config.yaml
activation: "tanh_gelu"
lr_mult_qkv: 0.4
lr_mult_down: 0.7
schedule: "wsd"
seq_len: 512
MLP neurons of a small language model. Each row is named by its layer, matrix (up: input weights; down: output weights) and neuron, and shows model dimensions 192-447. Each number is 128 + 24 x the weight over its row's rms, rounded and kept within 0 to 255. Numbers have three digits each.
After each neuron's rows, "fires before" lists the tokens most often just after its 100 highest values on Wikipedia text that the model never trained on.

L4.up1369:111113129137147115153105126137137172142112137116128146095114107108158155150149120132077130113149148070148163137132118136133112121125105107137129105125139116138119099125122116145163120133145101100096133139088123111114161146139137140147101101165102142127130105098199168104174103139156149136136116171151104109184172222133202164097117110126107185167138125113155084090117126159121124131177129121140095149149196121112097134154144130143117143112127082153129111140115157109108157120105141100137122123122123172110159142117137120109141113135116151125114129116122111126120132140135120157115129135122174115119136138150101103152126159154156110098095140094134122136153128131138158104133089109152096126160133111095095141162122104108120156109097111099102137134122150132123171107104101
L4.down1369:122131144109048156080157128157143127132079129088161119151107150155176145146088142137149110136108075132101140088139117128113134144162108092069132128157098131128127130128138113136129143100085154129122093141131120115124141104166107113134128153142071174104115116123130114148178176150128139131123098120152157135114131125133115123121152152110143139095101112118131163155103152120091147141128151139135126122083116115145098085152169142165112143148129116136107148122080069130132155104170175100138114115123114185136117110089112124131116091089129132131135060118148139114118121113182166120104135146137110120123083123114121125193115110126126129196103119091136091112089156139175153112149132080123140148133101089125135152119121140071112165132131171105154110104138128169087113164101136
fires before: ". ", ", ", ".", "., ", "of "

L4.up2195:110119146160122099136118104105118112130110125131155134144134130107087118123084115127149121130130113124094117089104137161127098142143118063097142135162132139113187122110117127071107143123106058151132143148159130141114122145115109096133105107107098111158116117113139103081162154122123094119113127130097116130108147119154095108119135154125165109148138149110061110116136125093070114128114151122122144131150127120152127127159135136110141172091133106128117166097087146121118138140157106117160158130095130167118134137133168130141142117117142149100155137143160123142150121149151124126082126117078096175128113045141122107151150150134142109156109139103148149146139163172138118181154123143134122104132169082150161098135120138150129106111128142171145107118110102140119097136100138
L4.down2195:101115151129142095133098126143131101142135131129112117117103148155119102099090126159101128169133106132166145142132135174086121084142126088155125108076102157148131106102171151124118104121149134138159124130145093120150146155094129123192108129097108105207147107119136110129196162107155118123112120110141152105102125118139145156121085129090126129144146144110121162152130116134139127086154121135132122146094139121127083139111135156176118159138169165103132083114107140118123172118176129146158128121121094148113104138099136136140122157148153103135126121152089109094119112109153181099148139115086150106167100100097132142092121138153136176148092099118152125141135097128105136136118146137128147079128127107106156104110086173108161078122153107113138114140113123124157127119153155
fires before: "| ", ".", "–", ","

L4.up2122:095145129188113140081130132146166120134089138142112135122091097139100112135117112094100124105104142100159128165135099124122138084127177171143113137138131131164127091131158159116141100143117124161118177125116128170131091108101139101140128103127121074099124121164104164133110102129147134112131130144155129091109107151076141131078134115110139131168089097155119174139148133098112181102176132127084127141143133142125144119138168151152121163114055121116164101156091132131133113132141118100119124130113158135142119121126149127134156087214133164120113113139104126136134081150149151148111133128167130142113182121124172169139098082120128128101100165111101117121118100131118122077144119117124128108185120118136148148122120120151129120120136142148141149142120170134115145144149151
L4.down2122:096101150120125151095138119167109137148165079141137091075138136113122105136063101139111069131114107104102141072136173147123177152126138126166115147089118166142112126128107103112136146117165136145126108144163090129140108168153115130126126129107099150147143117119111130143113162125182143119133093120116098149169129144112133113129104146146128127134083119123125153124105147149112135125112074099099156157149124102104146122100131138134159149152109135181143089141113151125129138095131127188144120115115100077133197127111144153123177131114090113114149118123123093109119132127103122151128150092149146132105109115169090116093179124177162141103136124113135097129128129113163107085130094164146094147141128066128110099111113165171152125155108150138175135140132087167137116132174205
fires before: "of ", "was ", "is ", "for "

L4.up266:143131151129099090099101126171117150144130155081102154120099090195116106090148122106101125104100143102129143151127136139111098107141100136111138119137153147153129141107087115119120112094141128166111113099097098131132102114118118136144128170157093136119102133142132159125157141140130098108109109119115109084100120132124122141148129126119112107118125125145118115115126103138126128082132103137115105182106128083089151131116116118143140177167147134091117148126124121102127161142118155153137104130149130176164165102086090066114172084119126146105121116147128105181135116128147083154178130115110146100147122132099142146149132108155122132116172106114127180142115161145148141118153110124142123144149120124138133104155129090113119099088072086113127151112122177143144098127071148
L4.down266:159103158094081113112095137132132133141145134115118130138153121143157130128110095088093120151121149131143117122156105112130126115164155141123107113113179110082145164146118121139143142123189113130129096144139118111104115160108136086122138119140117104133130135122154129127119097141166132141145098136104135136124142141147144104132147160119109098100123129125146125126176091147112116158136145142102159170148137110116132131147139118185108143129175125101133182161190114148114155139138153089139124138129117111155144161095158152131107147143082160122134058159118150121124085139143164138114154169102102153165098122129113078125131136192168110165093125140146131139154115135138114158125096116148124118122133144118123116110130098143112099131081153125131108122164104120158107128112125
fires before: "–", "s", ". ", ", ", "s ", "."

L4.up192:155100124170124163079134170140115131171131156134136163109116143114141113127130143104098108128077124116159088134115161112086173087159121164088118146114112140133145124104129167172161131105167152167134145141091131156131118146180104090143133134110112086127110144105132091090131138168103110128189096175144150133125151105094175116109141129124181158163125099121147137140124103134120166154159153132114153145115135078106135116135139094142158199141106120107104066162137120111142145115114159124131110130111145129173115106135120101115095141107117097140145138101128148123127094086092077184137161136131147137109146143131099165143098146142108115111081140120126151099170110145095152122125082112133130114129096135149113114116109148170114106127148165112148128134116163119136117150118133
L4.down192:118197141127148137149116127155141122105097122175158157129116134132150162126113099138112128086131128111193131125117090135090133174103094107114159088122131175110137136129092104140096161100174110160120147082093110147175131145149122113160087122166115137142109089110112116109085132114102132134095148122102107144119165133178128126095087118127133151125134131100098163138099128116116136166162130097082142167140124133128202121131115137176114145136132133134154111171155148119164158102146105162093151161190104146147130135161120157091164127134108123128130126100136136106164144137120076132160135124119125174129165119142120093091104140155116179095062116143120121146127099153128103182088109116107122112132172123119087114105121114134116119106094139137153110107096148162127117111146117
fires before: "of ", "for "

L4.up1268:150145144116114148104107111111111152131143122164129114097089140120118149130115119112128089131135129154128122075142111140093129148124122092073141148113126115097147150101137083119123148123148163100101098145157144129134149140139111146084131147123133097126156100121153141116143129106122107139146119140139140137131156125160165049150141135121105109140111132096092148110132098162143179109106165119132148106119141105147112144122114143107176109129157124114122088108123130130077198116177160133083129152136136133111138135147102146096109122138157149144125111113148126153129124149099120140130118124175138105122138131134175140185135127159122103164109129147172149164120126097120140141167109103158078084148115134151145090091135106133140125073167161090099107133140124113140166135088109
L4.down1268:125163112159127160081123137111119148171122080145193117165158107167132129129122123110132188114149143125115144120144102135090133116108112119115101098126116101126120115105108156104143142104119116162106152090135106151143115141135136094109093137130149122141115141151133092140145149125125112095142148098167130108116147163096136142087134143154099112126132113108128121091144136144115133115124193155176137135125139154166091134111117131150103092173101131108107142170151142109150120132129129132148133103095168084177129133108109166131137163191126155124124096117125124133129156128095101126120097101144126106153165176107128093150124119177127122111099136128122087137139124171133177115126159097110166153113117105131130089118123173112125094134129114154138142123098148100099157156106144
fires before: ". ", "s ", "p", "."

L4.up1366:130171133160127128119109105103076143160081112179098147135142138151132128131119124095111132064086113161096128107134101117116062119121136120149103126140099147118164133147128088144103112124135145145112120107140148117108097157091118130156131118114118166149119115142094097157124132109184122074124162114202153141177113156101134203098110181167120159117148099109110100154138076138111138157128098118120131114126121131113100120163096132095139121146133127179172127145138107118136152116130161144147142100099140127128171128122131102130128098056105161150149157146139132129113156152143164162133144106113124122086167116099139114092179088145139106159115116192135107136147146125118091151143146136112160075128109122144150119109061147113133163116133112151141116105082120096135096149113114
L4.down1366:106095117107090149135164158133159119148124144084168093134134116110133127123146139086129115083103138117120118177128164139125121189113130128088136110117174127108116140115172135149092100136117100162134103149079125159151159120139130186143161138138115137147162159127147128155158124087089114129128146107133132076124134105133145132090115099090147145091124163099113077137150149135111102099122124116090112120102107159146131057113101093084130143093166090102098091141114122112122118139104129151167140146113169165153121133119138112102141156072091095124137130109124183139105125083109136160115148123163127133133147120119143137132139125139156153152178158122173108137144166110146135082132123082121092125158153127157111124099106166102123152099168124143143127114092103118161157181107090
fires before: "| ", "; ", "+", "."

L4.up96:116082096107123094117118109112082162138113144163141142168144138058174134127083147132149140111117180129138146134138103123126128110136131111075139124137128149144140128134104108132145155123147110153119116133122126159087155087126096132130111101125128129118144084088160119146114162090148127099159162126182074092171113094117153127117139096150131113141145103141119145145148172147119099093132126143197154095122114102109169115112143135154125158132110085105153108145159116197131115122119092112120079108137113111112123127106133111172146138089141095144113140095109158160151127134127123119140112153131160139138132112111151113135115131133173100115102123180122156119120155148124156117136105124149108094103183164130090123123160133068108100137096164131172122099127168103129081142130121
L4.down96:126118064149194147073132119117163065134065103115110127121183154093106118110080150155084133128103140123143108154117136139155133137153166112115104093117082156137163124123111120105109140116144133119112096100134160158152167179125157137146132140103130140157163122127142127113173102138134119107109129129092176124130150101135141134172133092094070095113124180141133123133114160180129151129108117090120118183156111113139179123117104132099104132103202120097139153107119189101135147120145135126103133120136092121168134127137118121164147118145110148145129120158115170109128119095126143113151148104088131109094099127162163096177153135156098133119128153139136092160128090143126150149151152142136142115119115158157109137123154155139096146153141109130118160158151097114090204115101172
fires before: ")", ".", ") ", ","

L4.up2413:133150108119138102108133164128117133138097177122117098112145146124092147129095109131098114103102133138110152116139098087130142126109065103111141138116104079159091154117146104119112179186139120143134131166116137101136147158128061143122165121152168137129125163144110123110150107112125134130078119163120118154164091149152136117130097117120113138119118132137122140137174098109123126146132149117136132083133140078087128073145119103122179121141149110129190105116116141129078114123146142119142125149145136112113147124166111125146105139120128086155137077101103137117146161104135138145101099159103115133119135122126123104136106135072100138100129122132099139078149116136140134105124127120134081120139151119120148085128100135134094135162046155141123135106120172157132102127126127
L4.down2413:090115143128118113113134116117135170126135127125115154149147159136120123173131168183123137169173137055149132140120139130099154138106113127105152106109124121104153106126143161127172120102113136128123111109159099118108128148128159133121118134086138084144088076115158118123094115172141089121135112134104102141124149136140092163131129104117124123082120139092098128097163138128129116160176156103154126162151145108166110172155155137140120152121124124118067112082124088144133156157163103078116116081153160111123160150112133147121119136183139126186160106127152098102146099121119115108201137089175153092133124148120126135108163110110124119149086136142153138132135139118108109124147123084142146141132149127114132141132114124097099168134133101115105115143117119134089157182116095
fires before: ", ", ". ", ".", "\n\n"

L4.up1444:125164157091184113157136119104142135141150114141117081139144171109120175147103127147114133137121133127141159111123115135162110157155130151104088165182108117129148163137131151155090111112140158114111109098107130110136051175083127136135139103118132159140109116151118134102164081145121140143173142098112110136099099113151160156151160146137151152130120128129111118131177153137124125131096175132142119170130144157116104179145165097146068141164117093153117163150131145147113115119125108157154172136123138135116168080152141136126104125158115128131151084149178146120096085057107159102102130144096149152113136131168143088113063109143111138119133138077123107132127099120092088111146117115089133108192161141156115136111113107108163153138117109146135106145101161132148118124130120
L4.down1444:136121081105107102136131135148135135137121137139102140133167128119114128139096095135120086114136145105174143117129138144141136137114143109119142166094143147119151139110096162111121138118165144125090165128135172152099106153125084125163167141122116134119124180143135144119106146151071137155102097115092150097133134109088139108136151144133066129131152130106165122118143181167106123119163128112101116118126108093128092136138162126102121159128099098159134150134125137106087096116092135146126116101132119137108132105152115140120142125143165108114077106167084110125151136139185104110115094123120161145128157100157118121154090108139108093107133166106129149090141106128126130119156096138121108124153155109106140156153147119122166128139151127106090080132113142157097103155109152
fires before: "- ", "as ", "es ", "D"

L4.up1359:146146091101108105106130134134118149159125131160154111147170106109132135170166125124127146145134122135122102099104139144139115146104132145148110123083120143129155120157149122136125145165130107090090089125158108158096160103132119120119168066100142139148128143118152167121125077109092096125075085131125151127127147136076071181104135138155136095160113140153140122156090110145146127169138146146128130096152150150114106120129141103071137130117089110121099104138132083113117134136157127132097123118159160103080127117131089107123133093114104150120120123081176170112049179122105120163124098141133129123117145145132139134149129141122137096159095107162117124111136109163129106152120133094136080153123119132135127125129134130102115129122139154134123103122127146146126096161089138
L4.down1359:113100151116182114140160096121150124109114142136125123118127146134168168049096149145104125134156113103138113131109166088126134106139142140119176152119166134148150079161161119133143116115134134131127156092130153093138114159096126108168193121149150150175085136120124116155154110086133138141092138134099141126095100137096107077142105088104143147087129114092129090101138116140081112147156190085084096123111110123115128156111133172120157141181134124142136068110139151096106137096092157139126120151092132124075134152146114147144162136110106163174138126151117117152112092142108126132164137121101109147127160133116110090146162169102121162138154122119142127094114165137081145117145122169124152141130175136103071150164115128103143145110135143137115121120101098132153168104165131
fires before: ". ", ", ", ".", "\n\n", "\n"

L4.up449:148106123146133119135128132126131156157135168121117137146098109079132107128118148186123103118152120101147110137160163162133153147164093152133148086102125109156130128108120128090163189151142153125123144097124111148128146137165097132118096153093127093095078105078128154142154145156170099126133133098145141127122124127100136136132051136134133144159132150136133141096123143127184156065100123130112119119124155129131143161141127113135093111154142091153088117126156106094133047100130129190116131139098108152131124102154128090151168165101093116148146141136123110117130138083126129144119117138142120138173151147129144119120155123107114157120171127160137096141164100106128118119108139175166176092136093114149142153150092149150105081126155126127134100137142152086129160133128099
L4.down449:109100176129133088113145170145098126128138114116156152148135138142137113101103110134143097140141125106160176138150149137116165129068103118112117123152112157188093099129150108131129124139111172104126124145142142112126136117154083109118080147152161119109146117099140149176072118139125175149119112131155137124109111153125101140080105116101114102065115088103150150106136097171133125119121115093115144071112122152132134128128149142133120100153118173139181126107114126112117119145126090134077121156096154107112189159129137115181089137139169118100131146144156107144162162122121117135148149119183090135164139128122128124141136154144099118110116127126111128090143145095144123172153130143070149109088158133115083110112109078106076125149150130116124100141091159150142143067119137
fires before: "of "

L4.up1759:113165080101092127136139153131170120094126151122117122150151168151161125134169087123131119134134162086178107124079144132119141104135092142105110138074138171131162103096137121123116166150158133094218103171121180138097105114129114121101130120129088131140116101180101121136107160129103111103114131115088112153115167169167157115107148122116154105113109142137119175163141115140131146133124110146120101152137139110153117114128113114132144128123165133142141110079123128094134136148122086138058120128107132180141128138127090104133133148109124161104084113152157111172151124069127114160108136120087153160119112180142116151145120157094125170107142054147124124120128109124111106115133135081127118176118182131156118123165134160134127157127142074094111077104135079123120157110124151
L4.down1759:114085131142142132156143145171122133144138129114144118165129114111153123143109136165116173144116083110091111078148132118129099148089188115134108086219119131138098124132149122126111137126133143174183123120137157077106071114122164120120132136092113092106144142121104115125107148143140150096135091090121146120175115154077133160130111121130111101110128103104132109083145175116127118134120119133111154132124133148122144175180132145126128170139101124135147106169158143145076135088144162099147140062139147134104118108106136118094140141156150128139119095126128131124084131137119144142148148108124155114118176086113133123131124127154142133129154122098134122101075104121123133094163125138123111145130147099153109101152131127122121132178088111120104129121117129128146146129154054
fires before: "s "

L4.up2305:155174171142112113141134125097102157093128155140131165101108132096105145087133098133122126120095129143115197086136153161132126120097157129151137121112170145174108097156135135111151135201108109138098127098109118106119172123116125136095104121157109104115127135098119100137123128145162141116173151132124138078128135141100135115139160103186143150125178102146095138141146091105137123132138114105117138142128138115097128139130108151153178127137127089121100116099140105167090136151162127133178132117209124082093148137139095165112123098092159113117153107137145134121072111127124146160155142126134094140155143122126088085142144162093148104117146121107169107090109139114087111127151123100114151113087140135119107098135158170156082198145158167132144115117155141131149084118154128
L4.down2305:130158165114101114126139113151130079091112149131131084105176116125097110133155112136115142142106138146100125155099111106127148118102138123162145156107089115109134133065087115093163153107114095138126124127103091133164131140111091146143166116146113126112111161106127109132081123108194124130108107108131145131174137172145129146106150111109109170102119103129153115126126124125134160105143105078075085178106151097155127120113144131146149174121174158191117121107117175075127101127122123114137112143123157124142114138160119161183114109096125095106143120104143069111117131129125117113173128135108137079138128127153124146103145093101128103144149150128132149138148147103123118163122131113143146134150106116108179165138122105103147133148133123096124141114102163153148138116133102
fires before: "| ", "–", "; ", ",", ".", "|"

L4.up2133:095147112182146068158127173136120134158155098107129128147096137069122133076107077156135130171127141113125113112106096144135127121158151145096129129125112100126116146122159120134113114105123120096143091119135181139113114080099105115141086132139074115110131137151109155125140164105113153091162147115140078167119129145150136130089143129074123120144100128076132102125115144119126137127119155118129089144141165114155111122167092110113100119146155141097113105151112100135134138116110112107083086129117153127118115130153119128124074092112173147140126079136126116144103104146133068126115121126098155080121115138161158112107096112174146120107123091132136110113134134151111171123171131152110130120127163163119099131154101101105119153079107124142152141140137104182117125152119078
L4.down2133:147127119147105117164101127081149151103120113094128090097133108106109146137109139137117135105131102162146154105145138125126163094149133110127165084125125114132108182150117126146120124154148097114093156159147130127137111122092085122138131127147155127136103138108094136146082162136133100121092117109114069118139167113132133130100122083156116130160109128168116158135128134098105122095085144097117146134120142104136154169116125126112155114163152141141130127116136151181153121137109119141133148136115113122117142138148164134140101115119132134111177141136167197106134151136126140129122138151147163149147135088124130138143132102127114125159137114128096087136101136116110140144130158096115112108170156208136174156150145073120073175149107143109149155096117115123110157141150157
fires before: "s ", "t ", "c"

L4.up1310:158155148113102097101127067107058147148118156120115143125139130090113132118120111142151161092143137139089119149117120151107121089128159113135161111153161101133138112085118113079138131163112152195137112168114143129119155155086132115181093126096102092129123158130090156114137166133123103146151145091106112120139148156112133128115114156094104149125129151139108180138116100120127092164123112089167140164151167112133141118161137139086126181091131140161114120105103163139146129130157113135116158120116103105136131163134092124132147144095142149144130140143147141115078113145105095188161142140115154153120103120136157104136128126126128090117150125111109146071094162152151148125151137153132149083109174127079139125144140171119145103161139159142144152180162107086147090123141134
L4.down1310:098131134086172137161158124145108151158138116176079131092079105122116076121090164127097149118109135111081109127148157143137153117102120123128121102117128147172124132142164125116128148123160090154099181125081099128165126107120145123138151121132112093170119135091148137127127123126161126140125085129160122126095135105181128128145110116139189161110147157122139123145117102145134132145128058107143117110108155118116119093125143087130157150146139143135147132153149171139169130121153167116092135153111168145166121135099108091117159090123100155139072137103168111104134109126141103164121133157128124132098120127135155172138142130090099075168142093077137110198106145134131131145119145138141095123114128131144098129170117139140095117112125160176142094146124082141140145162200095
fires before: "| ", "–", "s ", "; ", ") "

L4.up1147:111175144127085131110133123159145067123112105144138132082108123139133157131099148114127156141140150150110098102118119155143133142137101182116082123156125132115119126106122165169084155124178107114116148099106087091132158142177126145129118169117123137123107118167169099097103103121147098068113106156126176121120137128100160161144147100177126112134128092169108152131114122161116123132140126132121129155154152093145087124154080113118133127173120194145108144111110118121080171139140131077084117136151084161157142183102069141135132107167116141147100109107135120125095126134128112135129135152123134115102119149090147148100138111132081087130113138133101140110129105127151134136109128099129116138162146097139114127133161113128140142077117123149135120111118078118136109158142119
L4.down1147:151126145121172111105128103126074137106164138140137142134141098147152118134130150139122135115111137115110144097123117116118177139132129133120123147110138154138106081119160072126137151157152148161133159194108128173097156131091167148131115152163154148131139114134128115136171133114134155165118147133109103134125135136114115147144162137083133124112100137107166127143134078149107107141121125106104135112150124169120150152158103172113123131105143103104140103099104130112106094099145131129157113147097171115142157147139156085129144148114159107116146163125144077129156146115114131128111163099138130147142150094138107121144125144136155138111104126138158108094138124106090137136130098180190098083139103125099104122136105142110147112128152121115116139147123110109085135110146110
fires before: ", ", "and ", "s", "s "

L4.up2201:113113093149128131108159150161115140122114110144122115122173110145097090129157159118153139130145169079100136148178109156135093138140140127147132166099147134088144129098119116115129169097107135082117103111091113113151182135102185143136142121106145157148109172142157137110105125115149120137137201080107117123131098151165144188101110091169123086130096132090153087125127105138127144100145101162137153111127127115140092120140115125102133114111174119143136127170141122091158122112134140127141138099111150119123118104108171127117126155111119134115149106136100171131129136119152183128080136098110145128147123187157112080142108125127107117123153101164147120139071134095109118145106145130139098096104096132146148164150136117104164157150102147144134158166111137108121141146135097
L4.down2201:163086161153155160151152148170135104103134156109117153144066148131115111102120146132122088106131131173105111134119133160116130096131171128141123106103129140131115141138153121104116073140146112099157131138131102120117078145145155135137132124109134123124143122117120125089133134149141119120174102149101109158095108101103150110145129111085135139160115143130077147170151151171119157105148131099103140108156080184130115165131167117106098147118149146116134103120098114140105102095118116109138101090134134127147134107118108145118125123157130162136134107136143111107146137143138181112103147082132181103147107117067172164135119160106180162167106123078130113122157149116113127113146124131118167132119140134117143111129097132141112163143143098106184115095089092117093103123178170
fires before: "| ", "of ", "|", "to ", "the "

L4.up304:133162101102161133127138119126116067158137177141131103163096112144163123138139098126132143080120151112092140091120104061119120121103090165074161142139162119138108113143090110141196151150094134122140114114145132121144133111118156129132119122104125162132109134129099121095121143101143114089133118108149118082113120141108105115128106152118140094074127100149142123139096079147135126117133140141132115164111176077105096136140130143132116088095160194169151109151121142135104156141112169192121099155149134138149099087158170170116076133121130113130110122099141151123096124119169122135161132143089126112111151140092140167096111119129178132128129135156131128139144128107085148104066110123137110131123129127136145084129122132112166143154143056141097183101122136154146109089129136
L4.down304:155099105098198085110105114150106151163132150093113093094167131113147125124126158118134131093098108105107120164110127187131118085152124155110163161123151124132125156108141106122166118087113114154144119182142156134141141143127170098165070123174146131123126124086151095174160101106095135138124121121169117141106130166123120128115133140081127117100117114121140107120113167120142101119119084122149095139138183110133099145161137105120170137122093104152138125117092145153143156097121127111095150117149112149139136130107179173099148124092145145169131125144205129116139152115138116148137161114127127092134176130116139143135108095137158119126152144153140148106109073136160149114112158108156154093132116147134174122176123118092152164116098096112106105097093120114108126110147117
fires before: "s "

L4.up1455:137139125127150070097132146160095148147094131136105125116130077154111102138097148098101131139109109125104103123118133123155136106138198133094150139142112153146151104163138127085139162092134128110136139128094156139119166138135101154136101203136170162128181159084124122129162125099101111128148091148128131087150150123148149092176130103154117186124148104107103119109153113129099117133143132130124135162135148186118106124114136152136140083124082108145144116108105125181092078131163123142138118171115144092133154133105142132148136128162154086140109112134103114125179073108118105117100146142090119102159098091128146124160129107124152110133144120145115112109134163151123127127067149138150159131132121148134110088116143128132127160133100127108144109085121092112102099156150093
L4.down1455:101114126108151113143130173149130140171133127197145122165123124135127118135129186127120095092163111147175173192155120148131149135115162146175113127096166134118105103134109111153115113081139115115102127117117124122133117102179108127105112086155135130149101091109146168127164134121122137118097126115160147154105134067124137141134084158056159101161131117151105106162158152132156111136112177180090131133111138151121089127110094127094119162148109153144102163125174144114127109120113057128150128125092118146103115146123083109137192120086119127145148120155142171108154118125087125126106115115096104127098112119111139167135149144155130150104128177091122142165148123123100148143122151109125125105164124100139160169127147106159090120134131103113154149125160122142165128114133072
fires before: "| ", "; ", ")", "|"

L4.up1426:138109159096148196105110120149098131180105102119141119133157105111098102155094118133111112137106142156129098109102109142150167161099138100119206153139145187092133152156151083103151168113163107148154126163123110138098108165170155149173154143088130125103146145136172086130077117127166119140119121177176133133137122169124125151117121142204127138105121164158099113143110125152124092138108143120133172124135117144132146144101123078109118157148125103134119127119094155137160130073140111126082149127113097133090123128126137136066085125136091133128127138131145123141134140105148116105128160166123143144142126147122113070115111057152098097174172144171112145121149111118174122108118138095136132111153088134144132128132089117126109126121100153134116142133120124149113091121123163
L4.down1426:086141086147074164168110173183122105141149140121132131160147105109092164164114196109160154109092131106141100162139133129146099110119139124082117114120161151157123143118132163071134148147151139145127108118137147112066147134131147120157133130118111111105121140121156095130111135090132138145126151130149103127137139108136130093102106110134131155117160144113166161155096086127123090107103147154127123126128103122156136128096162121161140144156138131101117109139087127087122132126157133144137118118126143128156117089113092144109134139118107117109139139138126153118109134117173126146151097110131115149132173099119148111155141111158121152085091132140125120090138083086109133122121148136114136140125119143139043141114116168109075108147155131091111154120145127093089135131109143
fires before: "| ", "; ", "Yes ", "No ", "- ", "6 "

L4.up2501:123102159103138102144134106126095111098081152124120108117143144130187130145138079131107115095139134142137099118114117100143115134150139103116084156110111133104128084138145089156102107156127103122152125125122110117139114117167105156162154125104141157089120161135175121136138181121110125145102134145117158161085156137147118147171104117137114163111121147122086118151108111115111106134077128131156112096079128123139133100121090146077124122128111112160122147083139170127137126131123098064154148116079121106154144165122109130136144119135127147124144126119119175113123106161121146127133136121066091081109116139124097102125126177129149124124119112128130083123099172141098151164130136105152137103123154127116080108141119127076143104157135141095133122151109116128101122138124145
L4.down2501:134126107095139097126114138129154127131128141101139111125158111125127139164142094100112113138097126101152109087186126137139105157163145130184107095115110139075100139124125126102158149121129146225155098124132103163127130139136129151138157134151152125148119161104101145131136169151115146156147135132133104147122146143107103111156122119127103163088120122142080104115110147116107185107131150173146128124143138121149125149081139120142128145094130088132091152138116072152137118117128130103151172111130088127115102121149140153126145139112109114135108133136132111076151111114130115117157158100110120117105141090143177097169146149090159146115114139150135106162131166142137144134079109071107171130137136169133099141106092071119123132152126116078136140139147155154105092146122125
fires before: ".", "; ", ","

L4.up732:123101094091138109118129135105116135125149103167139121121129110077150149071131132086111132045118108114130145131092133059127131120133118130109109119122151135118113164129093157170163152143153150117110101149144126095135112089137114092150164170148121097099113128143128148105135132151189145122139114148164156117107150149148137132137111103146131110151136129144157134155189142158125107097107148112102086141099111125096108100121109144155141138102126127126095110152152132126155108136102139133096098173150166116121117108175152093110108114125117136165163133095096160144084162141121112102140125122106111155153199162158105127142119138117098101102109099102137112084104166116138120161145141137141122105156126133113099156146131135159118116163082121116113091134122145132176118179100134
L4.down732:077125113099148112136089113112143144123085129118158120126099141122129134120129096081176078140128131133138147132153112070119086149141119122096100129136144124127112137172134167093143178110137086152149106116133162133144145101130146124147167144102144117123106088127153166128126147133136082087153126121125126122141099125107114086125132091138154108131126103076124169093125138127135145143152107137119149152128132119141117121117114128089142153159111150129113068104117109175134094095149150119140106134088156118112144133134112192104128119117170152144109099136171111128137090146106110178124140131119128113143102127111133150132130154140087150162133098066136099090094137094155105135126093130117165133119145092108169141134113122139178157117101140107098101152174099140158101086171115
fires before: ", ", ". ", "-", "."

L4.up1232:101178126102136121119122101125064084168106138159125093138090077167114141147069099113138133136139131123097098113138131118142157146159133113152117153134156157091164127169134113110094155080149128124136150124108109142110122129115131122156113106099120137127107092132118105171132144162128072142101121134145096138106102136168124117147134108136114145111176113113169117114170123129123110149125138122101132155103122157144161094160136153133103100115059127152114106120082178124140109103142144123164108122130087157121110082128149088141136124134129125136115098121098115141133139127129117152109138122138166123140123119068136159094106122141098134082118140143127117090131140094080081167112157094088126153174111137092158130132119137133120142129144147108127131078138135102125115115108120
L4.down1232:091174170160091128115136131109124128139149138163092115155117126168120145142095126146104162119125127118147142123145126136170120096163132112068125090139179148116175150094171161113144136091069148086180175122137108104115110096115126106131164095133133139142076164138169129132119094126133155133131103149141096141145109118166180128124124142138126092110186116087141158149136149100145131129115147106111127122089121115122139121148129114111124105153090105164152093147097132115136156111091124137135154113124109137175133143135125141114142144153097132132113118136100157144109101104071108129140125152180131138100149063111167119148091129109101108107127134137121123102142106160128126123147161145099138124149130142128117102171149102138136152187106106107131101121087135123154150127112119
fires before: "| ", ".", "|", "- ", "\n"

L4.up291:162138131134091167148121139118084160130101105143107172105147134128167137090117117131091149122093143133122157118145132093062123126088140134113124132128108097117086128108121152063201130113093124141160122164130142111118126077115138143113149130129107116117126124163149133125151122114113110114140183111169099116142143094153111075090097120134166099163111107118071106135145122119165135112105088103125121142112110163143112144151154116153109123156188141103151126169100128107103127120140150154083083084097147157144127111184135061113140156131137102142161140123147136117053114121121135132111138135099160121169141130148126111171137132109124138164106133168171142124174149109111137098126156115103175167167123155112162114134127151164135132094175126132127121162156104152101168122129147
L4.down291:106112102161113124078161144112118152138143095151128157108133125116126147152120101154169100095114157105145139132141123109131113127118154140104122146123133154136083075104133151097171117112131105121133169111138125138108147136151147159171133163162130158128096155142120122130137129111138076123133128151092166120085109156042131144125157107133090116125079157129161131116109166174146152101161086164124111082090137135128146111154105116160165114149109132121133147139110156104150121135170119143110149168179136135093141121095110145171135156145133139070157127145157116104103133118124149113104123119199165142104139166099099133138108136127121141145084134126145112132106141107117115150141106136096140106153119086176108126071107110180185118117146133121098107113134167128128144144129134
fires before: "s ", "s"